Weights of a small GPT-style language model, trained from scratch on English Wikipedia: 32.2M parameters, 417M tokens.
MLP neurons of a small language model. Each row is named by its layer, matrix (down: output weights) and neuron, and shows model dimensions 160-255. Each number is 500 + 25 x the weight over its row's rms, rounded and kept within 0 to 999. Numbers have three digits each.
A block is one neuron, or neurons of one layer that tend to fire together. After each block is what it responds to, as a language model described it from the Wikipedia text at the highest values.

L16.down725:487518470478519471496500498476486475483479512480517545508495485515474468508485508533509479480491515491511495496494490491501446435485502466487478487508505505507471498517516523467483524505521501534499505505501499502486546502511503512497480499495516531546563555483497481521532494528473517482
Description: Final plural suffix pieces of nouns split into subword tokens, like -s, -es, -ins, -ers, as in races, trains, schools, before commas or "of".

L14.down24:500528477516523485526499525494487478506490496480493525521510473498540521523443492532504500485523456505534477456476515580497499501524469502492484468478480491512495442465524517511479508461464462531506492503518522502490505519520495500499538527539523457543504510547523536500532474489495471513
L14.down91:493474496514488505444518493463516497497458496463525445456524542477533506490437517516519482533493441528483517458488468488503530519482471513474506490489471505509514482477525502482492478510487526506493523469512503517473502501487499482496531510536530525525508530498483487482534495529488518495
L14.down125:480540491503515493495571500535461541491494526535448487480441542484489509495512525473521516519480524484490512492504508506436535506487461504508532468497501546498503451509535527488565462507508499501525529545522528518516485527534459434444477484494499500490524518510526495504463508511463503521
L14.down621:487472500532459478544494486501483515511516482528491516511508444491495513495478482505491462472488530551477480535471488543493515547480475479548514499522518480469551505504462483478490477508506555508507519454532524498496524498515510502575486500522468482529500495530513550465512528515469512494
L14.down706:464561495502495530523470481462447504477504491474503498524536516507465486486479442517495469502486488547452564542491569519463510488479490516480460439568494501539523462537482517520490494504495501482529488472452507475478509520525526525497498507534475491479528501495472507502512505483491499532
L14.down801:505549516489528489490479528526513443480510519464497550484487515513468511513457515553494493473516502502497522464538453474482469502520487491485439463498521494470503463498534483455510475510522482517507503466536508514488518497519493505529500527498521539577521564488494451552545505502504529494
L14.down973:546550500519496462493521471533478486578460485467485520455476544456552494495501487502487475555465524512467508477504496552510494495512500504476534500485509504501503496496498475480535542490488524495536517513505485494496540495498492453524516499464440462509495535511452529504484482449496480537
L14.down1011:527523509485496458495525504530515512532510441455489519473525503512479518466507487532489480485583492510503485531508469519479485482474517508470531510503522518538544492500508505470469553504537523520520505480521484498474496522549485467501507453463475525523520541523509486555521496529480458535
Description: Last word-piece that completes a common noun split into fragments, often after "the", e.g. h-all, tow-er, newsp-aper, part-ies, tem-ple.

L9.down1:458472559467505478515497504497470512499523507450520463528482490498489516477534514477503520516476527540494517557530527470492485483480501486517505511513482488472545470450511529493459537488486542483499458475503488496516489470460461473516547471499556473474502471504524476522484518491501532505
L9.down16:518476516486520502460492496511480479532553498457498507511530478519482519501449523495513514489528521498521497457487510475487498502466544524468498470520473472449520549494512505492512468510458497481537524486506538523496533500481475473457542488494505526502478486508509473483445509525500504482
L9.down354:499507488496524505509497498489508496451440468488489474491562498475474482529499465521523473512501522486505493527466521505465482512477446489544490495466509524517503460506521462528514552476537518518484497490494567485496469457512452452526524533500494451483473539519512500485464513521462513528
L9.down583:494476496485540500507475468476562461488514511461527512502519494489493496450498479514494475469535496548521528498467507501522486549519460509501477513523478479469535445435527522539498514527501481477475500530529514505469479450481503491516478520523478485520502477539503531502510507455455495450
L9.down602:517507506478512514526537486491544525482524514483495526500532461501480495470499531497512496477469483484512542505462509484554481481494482492525499482487502489499506506438493479506481481482460521486500480469516484476497507477499464521496481505506488473509492495529430515520479589477464500547
L9.down785:466504523458458493512472485538492489502437464519549521487573538490489514477523513451512497470477501527448514500518485495469510457476510498500480487458486493527532504496483491490509519534506480469488456491504519485493557493507516479483509542524498487515496534496506501532505488476482540497
L9.down875:481501557470483461476484514481484478530505532521491471504475494505518459490462454479487494507495522527479524514512526536495511479510504472530528524487522517435480487481482480484477538480523528486503555509513522495519497525545529508487522504453489476506526516515476502494526558525491530497
L9.down1112:522514505552471539469523542536507503463520509457469462498500483493509511474509520521556492510526521454509504504472497469548511464478469510474529477510486498525490487489514512491503488473475538480495526461492529455510500451511478494495509533494537472530501489523515506503466554460509503507
Description: Modal auxiliaries, mainly would (also will, may, could), right after a subject in narrative prose, like "they would be" or "he would return"; also to and scattered mid-word fragments.

L16.down860:516503508493540467502488448475473487499481486494491472459526521530535506511487473477446493509472526492510513491528471502487492464473514463507553524478531554440496522490493459483491513491513490490505532539538529545519498523498461517514514487489467485475486508492507484568502549542482495501
Description: Short word-piece tokens inside a longer word split across several tokens, such as names, places and rare words: Arm-str-ong, enc-oun-tered, Skysc-ra-per.

L9.down245:507513522493526466545528446508518461534510524495478538456500461497526475455533504509503483463472513528492472480512475525516519504509496498498555523518490511507483529438468466496571518510507503546496506461522483501489525485538504481512486478510473505544469553496517502507502507464500477510
L9.down525:522516503484517435544506483513528496489479464538516536491503481490514477475541464443497481464510518467480505479492506462551497462483471539462517512510535492501503490524523467479498480490482454507482511488483540484494476495488504508543469513517503491483520515498496477483532518539509462480
L9.down712:477477474514483576490484480513504505554534556483515531526496496467514520491430504495451503540523482509475512532509443550454480487448484465504526510486466524516516515540470523513476514489489490514502464533493507513485509520468471519501483491510480497515472500530509502468465500481505518502
L9.down736:467495501497500521594479494488470517501519555511494499480505529497466476500520522501491507519485466482516477537487491516484471519526469473500501516482525551544524490506490490495481501476505534457481502498499529489467524470526472495526460506502486512510541509502531534482474480558567471556
L9.down794:522511501528529571494550513515504514519489504494523495489541554490507446508536513543547534477501501481509476497465514520458517502515478480465498538460497478515488491503540490517524454503500508511486504498520502481501490519543502442501458497526496509496503520530511491550495498534496455478
L9.down1040:518500506549546510500456465530506487505487511531507557515568505528518495468488499515492500520494544485477482532502491512498519466502497497491464488503502489471455490530554511522489513510502501546508502499509520495483510502509523503501485493496542491502480517466487502534524508496531492507
L9.down1050:512494500491520480483474448515514500532513473490502511523548457505501486546474468463509457467496524484481486510449488482506489518530530505510486538507507511494514475507503484519482524524505478469495498493483480478483515490514480480493500513508499509567487496438517535460509468478537515485
L9.down1071:475504468473451519493542541507493521477469515515543474464471468505484474509519492563506532473525497498515489504512487539516496484512487503534502497474494471498497524505500519530526492493481521508521496485488524473501467479522497532525479525503494473501493469480514510510462496492493509441
Description: Middle stem pieces of words split into several tokens, usually after a prefix like ass-, cons-, re- and before an ending, as in vol-um-es, ass-um-ed, re-nam-ed.

L16.down480:490481515497539523499467507480541510472545495520537491517476495525500524494445521544561502512516474518480523490472459534508527509522481482511473519511503524500484467471513537470510502512493515489463511478577525492482497485505487520515488490473469497517505481512467461508509517498485526446
Description: Tokens sitting right before an upcoming verb, such as infinitival to (seemed to, first to), modals (will, would, might) and subject pronouns (he, I).

L14.down112:537447500478481509506507516518517508471513462467510476499523478475465504514509533493532494524526511459547472492483491477555478509516504539527507529500493516483471499506527485512536513427526512508486522483521514516446495510474513433490527468521488482547460476511441480495486508517510496498
L14.down377:496471480478514492494544518507445490485516445481520518486483481513486495485535487560488517491435483474493559514493511487477526506495485483515537488543561459483489500505511513483502493523482502510520496502481523503515466534473532534501501504511518506478519461437513543503529523486514491512
L14.down876:519533536478493510490444482482494491523511511473481522489485470524521529532498485500503529477480488488440494469553487499480453488480501514517481501504551484451470467533485488489509476518493505493508531496496511502494537552480516498520516511462539499494469541501524499492514548478504478503
L14.down877:506476484519478523492466476516495528495477470492529549493514480524475549524552495531536498539527498484480508513489488485503528531518474510492488483508508469487499472502546486478506509481495485509470522490491475489478487503518539515478537488503519475531476479532492470491504489522512483469
L14.down913:511488507499478487493487442481419491513508470449474496506515500511507449561463512487496470478496523462458516504510500515513495523497507498478474540497507523481515488511510453508499521555477532547518468482481516500518501481526489507522465499490471506507544469533531510486519459492436488495
L14.down979:474483483456516501499503483538493526512541531472490529460512507502539513479530549486555502449471444488470509512477461469503494509505515484472479545479504508501496567496489494496524510524551478483496460522498525522484481511519491498523475477456521488471511488490499499463516513504522487494
L14.down1054:481558490458518505477483483497560481493485557484479519474466516464521531505464496474491508503462506511494519481516462505503456501479488478472497478551534473474492476509505546506486469489495474538507512508470467483472470509493492485489499474460565490535486505505496531461550485464524500478
L14.down1143:487497481516516493510513529491487535515490502511487488475487479487532497502487495503516502485435490485480515485504527421496508528476520467503482465492468526437487512553507506533504523496467547498487499487483500472499495507500491488530507449511528487466499519522497481504535532535514516506
Description: The 0 right after a leading 2 in four-digit years (2008, 2013, 2021) and in table numbers like 20; weak scattered mid-word pieces.

L9.down278:490494491529535500547548478511505508455497454481520513463500497530525526512512458518519494461494523497465465497499494480485509505504510515510514487502516515486485524484529498555510502506506466467530491481528503505456441532531495487487501513512525515494506529464503489542545498516496466473
L9.down406:508512515557486493542488444503484486510483500491521505468505486489526493524512539505427473496462463463519550500503497459445508471500497477519472488530471520501501477533491490489459488513485503444467493490533499535483483494490541515535515426480532476494488520539495513535516510536492521516
L9.down565:479475519526487519471516479489553475489523527505486516489499487497502500491530522511508506461503506507483480492466523500486469459501506455498524533487538482502505547475498515528482543537484511501500500547552490512496456489510508486508517507503526534523476482487453501501525492495476485537
L9.down803:471476549499492563504532453500471506459514453481474472493486494547500527444536512491493523463518501528497520512467478498517489500501450495515528499528511478526550492492513514490511508501463487482510517499495457509516547484478499542450510525469490516487470497479476509534504516483497485498
L9.down888:477483493530483537512478479510511474555524486446542474456504479477495487531525490451444509482522497521471496549514472501513526529522492492511502523492518495498562505489493475530488508488558475486482491489496511526506528450533485505478496520510481501522482545470483479479477498511494502496
L9.down891:535495518497482514542452454500547506494503525477487539497530478497522468512507546522510492491489503486475472527498472506526493540494480487521543507477499510490513439527521411495457507500510465509487494506482449526485508508525512519483514511508484499520489505470460526515473494507468523518
L9.down934:482483504449461502525555461496504510501455536507463505480504521474526531502521501519494490486495477493495487500505534442516456511519487518488511527520536493500516524483529498535502487502483517512512495520515525501518464477541493496484501482502520484516448524505512495545465476517539507499
L9.down935:503471507477529477518461512529543474506455481495508482492544513494545491516464467516536510478530537467478472543477519559502462539520462482514538469498488461462479486496488483499485487492472488489518499456472556519496553524522515552519510470483479536498498475503534514478443515529526494549
Description: Quantifier and determiner words such as some, any, both, several and more, mostly right after a preposition or verb, e.g. "with some", "include more"; weaker on "by" and on mid-word pieces.

L9.down24:516506473520513475454499506505523521470487462492521501509499490522484506528458472488492528530521517504529504514507461517487511473503516530496471494506495484436477526482517492494514506539527502498505481535520528471505508500473481489458474464522518501539529502494460460540520477483502523485
L9.down51:514491504437476475442496521495452485510498491544492505457544448521494497505497504509498500456483467566471509526467515525470508505521509532488533507500490475520503493495487455482486527487485486496529535490491452525474480524534516495490547483459503539508464506456483501502519514516470493568
L9.down124:519482489503461470497475531494564472473484535495552488450508570524513536497522483506509482504550450477518496504497468467460460508514482483491510466525513445513504472491483474549504500534518496464498519467488507471477518472491497482579484530488495536444536497502461516538483494478470494524
L9.down251:518500442475536483511490479514511486480532507496519542456484511515488513508491483499483481515496498506543458522487480513489535495497509524483461481468482514469472473527505459483483497484473496465546485472561472468455507515465507517477525471518493495485487513527530497507507515488480541510
L9.down341:500513506487541459509454532515515480503535481492544570483528506550500498494469498520517509487482508524536516534532536473488492520489518494487492483551492471512484501518557481509512497536575505518490439494514484478504490544532512500514484512454504447510492487474453484493519504492456507505
L9.down668:538518531506541469459504434522496504467481488468480455480527472496507451497535497504514490530498541493504535499485505527458448550551541471491509478505506515524526506509493481523505501518489517493484463535515491535477494498524481511450524495495493462474461479493479458493497494470472508566
L9.down713:507555501485539495473485549531519448480482497485505513465482506500503446557510514498477504482519525474510503517532459526517501512491547482532485484544477491504525480538500476470487492497498500513477523486513515455499518533493477511503487514483556492461491501481504484541543514511498512492
L9.down771:527510516517526455473479509496435447454528525485481525522537545510480490539504483526537470499505472532487541486519530499493497519456495503493474518503502494516501491482523502498492501492534511457488519483484504516459500520509514450471537504513490537492487509525511518513496517509486551487
Description: Word-final plural endings split off as separate subword tokens, such as -es in rol|es, townhous|es, hero|es, and -s, -ers, -ops in parent|s, farm|ers, Ho|ops.

L16.down683:497575505545533509526500465507516502455502485540520460477513503457481513506486476489493542466495464479521499488498491522510486531499441536474469520490491531529488509513537504509530472527443525506485474499548535480503512484492479463513474503512491486486524508488521517538493478490492522543
Description: The 0 after a leading 2 in 21st-century years, e.g. 2|0|08, 2|0|22, in dates and tables; weaker on the space before a year.

L14.down114:484528495482534501490486494506486480474572522516494493474472516513493467539536494511512463528500522492533491487505521475479535520506497473509472542489506463514495522527504478542475498512541482491491506481483491506516493487532504534493501478470516523488486519461505496475494487472459536478
L14.down216:474499475539462511492510508516490509541481509453489524479469479495490496509497516527521477509522494488502488511519495495513460486472505509482497536501467501545519519470520513532524483453489489470541475490483521509513480452511449488495457495510512495546488486466486500525473495492497514521
L14.down219:509549506447495465538514460497616534488484525543495496484499530479506524526492496471507482493481544515491528506445546518502491498516492491492547510514510512538526520487520540485466476478500490436528471463491471503485551514499533525489480439525488462545498459485501493483461490505497508471
L14.down606:537505458502535476514518492529490516474471515520542498479509484505460489511521519493552511506498538533484514500468534488485486509463471502500443518528474505506526482493490498502503502494547492504494475514476519483517502503501546496486510462479537502519490537491514493492506502481470488454
L14.down748:494483490482494505506485538441519564479466521485525526500476487473531456498495488489490480506483543520491432505488515507485538544541522477539508548478548500514485521503514540535475510524456491503479481511506511502483535468494477455473466500519498439466487505483510544471495469472520513519
L14.down749:503481484475512504498508520524499487480484529560552526436520505498463532482481504507502464485533520518486507476511476509484508476483510505470527490498503434501519481489509472502495475509486523475499487475511516498510498486476490488510510512502517501514513485489511459542506498477488510523
L14.down812:514521495464512454511493488518489480522563531497486507498538501511509452512506487479507543507489571477506478502510483478516499469491490494492499520532526523472514507523483518488508485513475504489517486513459478472484486458517508507479468500492496461517517487514528530444459493500496523509
L14.down887:507525493500502527510486512514502481490524535475501522466483498490485523515493525558508523474555512462465491438498509514487487546526462521504493491496518479523474481517528483531497464541506480496521493472499516482476510508506489508483552527492508498523465520486495480464474497548516518490
Description: Short middle pieces of words split into several tokens, between a prefix and a suffix, such as resp-on-se, ex-pen-se, res-il-ience, con-du-cted.

L14.down323:456488502479491500527486478535472488512483546524471476502454457544488493499550460534493474533503509502501526509516481529477493498514467515491539476499524499524500491501502442485531479468498442523477528543478495483479534504497552533509547511529463467524552506470496493499520519540507473491
L14.down330:496499490483527455516514525525537440485486515478499525503499508470522515461495517512522521480502538528469561464486527516494455488452534485452527503519448502457518501487535501461462501507471526480545501522519518551516517493460490519501523459530476506457479525530468479502470478497480465529
L14.down554:517512524501488528487457525456509507484521476488493507535507524477478473512475515429484529529499523483456512516488501512494491480482506479522472498505482462505453489486478491492486521480509506550544491551500472461487526518529514487534488521520492524506514546521473515531494482454490486543
L14.down847:478453493502539504511483521478490527489474518478507516476555482534452492486522474473486517516480537483498524515520492496541503496519548472509543534520502510473512533539527501502488509476536492502460500515551522511519476508487466525498504457510473497472522560486456491510544507520472509489
L14.down975:518523505492478496511482461475490487554509462493480494494518473511515500535517505504499452500480512485513483507528463518500509537550507499511505512570492522522458492516550482512479546472482526501510454496556477512500485508541511538503514504499516470490487515551479524523517533457498487505
L14.down993:524519476521538499489474514538560510495521513489471486466481457525491506516508494474546528502480505505475466478530532505457506561543466485490547521490486488542489511514508495499534400512505459465495504509477483506475531509502496522488507473479494538454458481515487450502467521498477494541
L14.down1092:525473490445506507499509545543510537508473564461500499502510462522472503505507440509512504489522534482469482514513498472482532541448494501487533498537472517506473515504491484491497470521532482503513495529526489539475498525500511505469505530469442476454503553489506497486507558499468479504
L14.down1111:494483503521489555472497472474556489504463521525492455480470487469537515480512448538489484512510487512540478554487486499547521480461487510492513496488506474521508527493529484451516543491494492475491474494530482540510502508547502488468501483498510434479511487512476508521520495500452519487
Description: Last token or word-final piece of a common noun, often after "the" and naming an already-mentioned entity, e.g. project, group, network, decision.

L16.down61:483488483538517534495520544492509520503495481514521553465530467491510525504469529494497529509492513464505502477498519496544473519501524456457494518492495476515505537498562461495543519433512518533499502500490504493535476511515470494487507495527531462492485521475510474452519523505504483489
Description: Tokens fully predictable from the text just before: "votes" after "Total" in election tables, "of" after percentages, and word-completing pieces like "yards", "ly", "eded".

L14.down410:469504548533472441529475481506518488508506520503456492461515490557484474494441505509491509491488458501497476532483454500509504488520507486536529482558536535489461532490484504503451527481494511532494479537491490490522523530495516508495522510500524542521513496474495518480503515501506515489
L14.down425:519492516527544487475503499483520484490490493497484469516513510494490473486508456456497476518506516502489512517499488506509526522466511500481535458502505520521490528500484542494470459455513510499463537529486488476448482464425503523503494524503476499495499573550521498491515484540498529506
L14.down475:524464512497531472484509474480498507499523519492517534553507464516503494538503496500479485500490528514451506486512546514498491477495471515475515515489514464514498480523496481513503485482510490492457538532477437536465504466502486491474486460466515514477488531493514544532481527513502486520
L14.down548:516509472460488509504481505480465497500444522528541519479523467513520475474522515495511489495502465507486513502503476453500474521477531508532572476519553540515517527516498455533458520511499483511501475497485510499527467465511517473509479504529503503529516493491475510525476518537504488489
L14.down573:486507498496484516471498474488524493508503487511510505518505446500522514501507504497508457471537518478454512534500499545518467519478476473485498539510491500474495474484497548506496528490516498543456460492519529482490497528501474532461451490445457488506528521513492478492526506495495539529
L14.down646:509479511483485502521506471497517493482456501494484500509547502425527503484510489476415433515505475515449514493490487474544451546506537499506521499515530481492470498508531460462520485489497504516498471483489518507476469474470503470508515483502517512516507547487476527544508471504502469512
L14.down779:565499485531469548493506509479524505460491511536525521517503492452454512503497468511498492522487521527523488532497521523483512509526538467478496478505515511552537507519496483489519517523491511480497491443510518459503473497506481474503521471505491479533526507499497528461448481535492478525
L14.down1107:483510469437471484481469513480569519497490510467514480475523535513471542515509470488531536531525517536526462495489510481494492508486545515530522517477565531535515480503490539540519501494527470520488466565498497518482486509474536472515511539524461484481545530535536498496544483475534522497
Description: Quantifiers and the partitive "of" that follows them, as in one of, many of, All times, several, each, every.

L9.down50:517543522498491496509529517496495527482523497539513495487480511503479497500487427439481489535519511509481486475542517495513506523483499496513517520469524531549431508479501471522508478496483501436538512495499483498492516540509518471527497472492473512497517538483521465515497480474529499417
L9.down112:493497516480520461429470485474487494486462501527476559476465485513509502547545543510528528479513504504483513505532488537462475417524522494513498482497522489513493534502520460521465532503484510506519525496514495527484486476494496462508561480458500495527482520462503523557524491524461466520
L9.down296:528486488517492535462505530504480519529493489490571512528531479508517479497486469491554457486472462452519510550502498487502463447475460487489454442533460543503509461502493506464529518508494491538496479484503522473500514502501509485485539461535503487450487489536461484536498527473463513517
L9.down304:462500503473539504504496494463557513495505483536511534521490485543512494481507492477473498521538502493467471534516481510485474482475552454507473505511515502456479503495525507455492504520490486483461470438440495540513499465483505547504519497466505502499490454511527523529510493494514498490
L9.down334:478495496514479501525541529514525493532537512528486488504440480527441473512507509512526529525561484499492462504541463498529479483477488497533486488437494532514539513553524446480508508535459479464519480459466504483481526486515525516485498482515464512523494486518495479512485499544486482499
L9.down504:553490531526481517493535536488516513461486477480561518488455475543495493531508546492497497567524468473481528505523467490487512507464492513510496467495495530468541480500501431486495452501452484500456469505527484503517556471507481483474550470493527445493468489487471479529495521471484507510
L9.down945:516501498498534476497510516512530498529516487550500548550534483479511509507486480518467489522534555480480556513505457508505547500500488508475499518516466537511482505501479407507496478465503486516492500556504484531473479532551513526469524470457526507478513479455483505521485485480495458494
L9.down1087:520482512503522475470498508477537542454490483507497503482514527494484493491458474485432503554508479494499495540487464499508522518513454522518521500507539524491489519491472477477510514505503510529479510501476545462491497543463527443499457505503536503475461525494513551504494486512510467530
Description: Nouns naming organizations, bodies or places, often word-final pieces after "the", such as council, District, Party, Board, Highway.

L14.down321:483511517554505541499516465507531481530508464478492535511493499525460469460517500488498484445518540499510489445513483521486514464463508486481514512480485496485497506524532507432476473520498491513509476481522541486483507502513467546471502491494502451485538469503493491550495450452482508470
L14.down482:521529485544515511526535499485483525512539479521529456481474484521521494519557520496506461495499457490504517511556474489491461511505479492469523549478505470501505467503510495475516524488447570493525463474463535502471500508482500527517485441525483495477528533503503471543536472529510493470
L14.down588:476465539518491493497497525484475388497483476502526500532513510475481527521522476513477505517506475508532510480515508484500474514454477525486510505522523479502504545514518482494469536522498515481484489552496492506504450490540456520517494481478445514479506474471517459520519424504492472480
L14.down850:484508487517499498498525527494544511497507528533520531463567480482482530491492503462521524544511510503500479483531536480528499494505475452489505459475537514492507476524522510499497523484462532496521500485530477476499497506470546484565448485470516480502510471491494527489525486498541495502
L14.down980:492480514500491564535531537472515473509465488489529490493507500500443496496524494507498473481535460457487503558506473422464503480479517539537515501564458462544526478518452465516475485489446507514502498518509483536462514483515475501516533517496551507497484508485535479549528484507479453517
L14.down1016:492504480490504509455514472495521533495489495487543508480502489480510520480455481508500494519457491532528513511503481493533503548506466493513502506486475524497493484519540467480518542499465434489482518495502472491536544482504528537462494525531519484511511512477470468485549481533540490488
L14.down1077:522498464516545514467467501521444472487514505502523526439467515543473511455492527513528530516521555501524497517496533471479495475476519497492558451491480544523511519476499482512501527461527488485507467516556493501482496474516489546477494520503522515477517489550520495506476508475462468505
L14.down1103:474478546548476499472464515534493462514537497485525516491525485486506507480514463495521483550571475506458480559489514490510472478493474524487528534493510467506502519463479494509501488468494571499491481523526474544475497530514490506496513497526504519465501539526482474507489507504515482490
Description: Inner word-piece tokens of foreign place names, personal names and other words whose next piece is usually a final "a", such as Beershe-b-a, Fav-el-a, Barc-el-ona.

L16.down401:469536516479510484500527531516514459507501536523476520471451481532466512518461508500456503466534484520497479471512499495503471535524499480481480524494485519495483529531538508508517517536476481522497462461454510490535525492486479520484505455519509521494530476516515543507515529522495441497
Description: Word-piece fragments in the middle of rare or foreign words and names, often species, drug or surname spellings, e.g. Bl-in-atumomab, Z-in-chenko, emp-al-acta.

L16.down827:496469511495527520489500473492529454478479482529488504481494512525524495517494522495449526513495536466459540527472519516507511506487494464562511493495509462442500499503547540483520522479492498516500495487508509532494489510478511496475499514506527472490506472470471511514494496473478488485
Description: Final word pieces that finish a noun split into several tokens, often abstract, such as controvers-y, reput-ation, territ-ories, opp-osition, usually before of, commas or periods.